{"vocab_size": 8192, "activation": "swiglu", "rope_base": 10000.0, "bias": "none", "tie_embeddings": false, "init_std_qkv": 0.0311, "lr_mult_up": 1.29, "lr_mult_down": 3.0, "warmup_steps": 200, "decay_fraction": 0.413, "decay_shape": "exp", "final_lr_fraction": 0.05, "doc_mask": true, "train_tokens": 108600000}
MLP neurons of a small language model. Each row is named by its layer, matrix (down: output weights) and neuron, and shows model dimensions 0-191. Each number is 128 + 24 x the weight over its row's rms, rounded and kept within 0 to 255. Numbers have three digits each. A neuron's up and down rows have the sign that makes its largest values positive.
After each neuron's rows, "raises" lists the tokens whose logits its output raises most directly, leaving later layers aside.

L6.down483:122156159102123124149153121131094112088097126128142130102092133090180117111108133150147098140120146153125098096130100135121125094158152173141122118168141120093101152148140158126152124159114120117180117153120096160142147151130129107099102188116117157129100124142106146116100128108118151132120120116110094074129177088160134139209104127147087117143109113115100094125122132140146123120092112128139160108093141156121099138107120101156124106160124123130139155114109138079140107105067126153139136118062127115138126140089126111168135110113153109189115155097112110096114136133147117106
raises: "ered", "ering", "ers", "er", "ther"

L6.down195:124157139126120122156073148165112177119132111144086122122068167144135107137131134140161115109125097103119141149139141118112124163149099126129137079108121091090120131160121182119133145171118125134124136179119140105134119164133118119105160142100120109147127118168137133104112137130065146154120160100104107152068088098100159143141073143137102141093138142120111129158086084097088128138161135141148128127099093147153123152117091181123137147133147099106172170146127108123134101113148112113146099117119140173136143144144138107134145103126113142080117112144132124074132113135140141169
raises: " to", "ed", "-", "'", "e"

L3.down489:155070126141079144112135169155130123107124121159136130099147131137159148132152148107147122147114121137139109102143100139092112154150132103137165096152089182157121164138160124115156132158144139181113121103153114196123111134114120128106124134159180119131139159136129085086137133134123150158155069105150113107116102115129144144127112108131129122120123112105131117133162117136152110104149112174139152082094158190123146137090123185124104131116130100140115111137130106103125122096091099081129135118101120101127121128132115089170113138111157111138115133123146121141175096173083095086
raises: "oga", "th", "rah", "ong", "rd"

L6.down210:171169130143108130091111131095121121161087163136095148132101162127124188104126149119125098139159124131153086121142127146141150185112128146134125076126110092131113085181116082162107126149118131127118144134151113130145117190099148115091108164127087116092127144170142187144104144094155154126122126143094109125120121148094155135130125151160123165149151163128115147149155106160104152124113112109122092120122109149130133120121113114152141129171140129089156168101145093158125113096151149159111155124082143143108148143133114121133121127086127114108137102147158167116078146128156104148
raises: "ive", "ful", "ary", "less", "rou"

L6.down511:123144139115126108099119100134189130120106162131082094138139160134122179162134153113124103142188122099138119153155112090087122117076174157118135149143110126124133130142128130106157116147138120147109147117098132174092119132090114132153174126101134128137121108119132133145111136128119145135129133094186128122075111084136134124136126196129151161146132131082121074124120163078129134165158135143137132123118138080131121145122086131102117137125139134160146107082123100178100151132118151164130129132072123148106123101107100157134159115161126098142169146125129161168124108143107139158
raises: "s", " of", "ment", "le", ","

L6.down303:105135151116166157113139155141132110097097138144181151123114088151126147145125131175077117141114093143145144144130116121153149089124163122156113137107153128121122099115091141116119148112156109135141170109181103135142139121115077131093147165124129157159171106120114127087156185139128118113149145128140150131132148093118149113151090128187132143114137118120134073150182126087125105090107151147150125140162154155138158137123108135169117116123110141165115153101116109167138114091124122138108166144168137175082133161081107104149131116129085153142116123091128169120110112123097112136
raises: "ments", "ction", "ment", " Railway", "mb"

L6.down46:115115112124121119110058159142091147146130126104058150126156118142134124129130123090151112147111135135139107063128127126155129104145105183119124151108119117107170122164108114107091124163115149167139157126112141136149100148139141125122159156115136114148132122130156124122106151149045125136112119089112135127124118116114131132137084103082168083123121114159103142122142147124135106089106163151133177121112120121135103118139093099129143192149108112090118108163111204110149149124140143108120075126126130105098179128138150120128133110128145109077133114148127155156143114137102117103
raises: "-", " in", " of", "s", " ("

L6.down92:148127111139162122086170111098071132120133113103056128165063138128145131125098105090140123123136132104152116131132107128104104146146088148109122195133113137141128162180153080126060091129138134109155124132152099119108141107126108134147094132116092134108153152132133133110112104185158121153129135128149142150147107118111124164142114152100101128156143147132132187108138143169128125136123133168126107109116124158125137118099087149147126098160114120141141110148132134144123094181151137133122129091139107144113135120142153138122169098119124078119090089125110122139101127076113175133
raises: ".", " .", "'", "\"", "-"

L3.down180:147122121111159184126127155113071137094157113116092093167117133126120136097141116114148129142170100167116152149092093127119104156185096110108141164160112140129139112114123164091161139180126168143144145119130144136145125157139145134149124124138144125136148134087111128117153092149114136140094138158149179102111098114127109148100118112166164117093125160127137158095100122121107120139106143121165100116098100110123122148129133158151144112146115124163173109133095134091083172137090110157133083105134124130126104150103112114117162119120083081142132109173176105134081134155137132108
raises: ",", ".", "a", "o", " and"

L6.down434:129108126126122124158080067134156136156139111097102112135161130166148148148131139104118155101115107074158116094117148158131127096103125142105077144135104125126116173127110103107130095130141132165107164109107134110175164129173126165058135095139122139119111111163135156108097097112110150127144139127128155132122120130120205102093147169109082161118165130132149126168156122137131115126177175154109083128108123117135149125122142123116171150148103126145115133107138125116125093129067111095089134116114111115094080086147136135152135120088116130136135113128130148145122127100111131127
raises: "ign", "if", "ion", "ify", "imo"

L6.down371:115153130158136111150101104105121112138110087148174124119127085167151139084118124109108125116128188121098151145121131118113076124107137117116107122138211125135063103159160115147135097163119149133152144107106149140149088121124087106128145145140105104136133100143128152117142139159121125139107135154101127081130143141119167187138139128101133091098096139175146158148112136133145152134167105114169127113153123126089166170117142138131116158129142116088110154139102160125107110124145121143113119094133116170131125093147061150139105110091146117120118112126095109124129097084152099117
raises: "tle", "t", "te", "ted", "ts"

L6.down168:149141137104135164104125095122118121134112159102097123107129180143150117106115131130106128128167136103093131132138132116091188093130171097137142142128151102120177127129155150140105093148140179125113106092132118145108169133096080111133130109102116134105120126128120130152122126096119054162114132117152138119116137142114096096134136141131093147126096112174160105137116123111139076078112146207099110101093129171113126079157135135107108112117123129151156132081133105115093131136085110139115157109095117113112146126108133119161169157128145162138090146107085125110166145130104135130
raises: "ian", "ien", "ia", "ion", "ians"

L6.down296:102120116140133095138144143122132116117146136139082134131149112123138132130083091143071109110120141137147132121120119132129145151136120158187127082140142113110126119146081169105111117158117133102121109138134127149127164146107100102177124146109146161141137146094177131122111133122129128120116105123082132077133123130095115080116136158140129154155114070121126119138122125090140118142083154101095110076124147082153098132090095099096143117120127142094115094122142129166155104128112141113116066139120131117162155089121129143082125131158090098135046136122130124093122071161146139149
raises: "back", "ings", "ing", "ers", "th"

L6.down50:100163159128144105125094169137149170121097111132068104130138144111129123125126168088140134109132108136186141131135154140120139104157115149122100124120089101166158117096122134126138123196057144151183146103125138109134089137122134139140117093113128138121157139173143144127142123146099158129125120119134156129107068092113144158159137149099131145130123181121100150146122070078143123125117151158170163114110107116134103153147123140134124158163105123152140094126093145148131108145123122159159103119082162133102105132143123098123133123102105112095136078134131140172127112093126133162
raises: "-", " and", ",", "s", " in"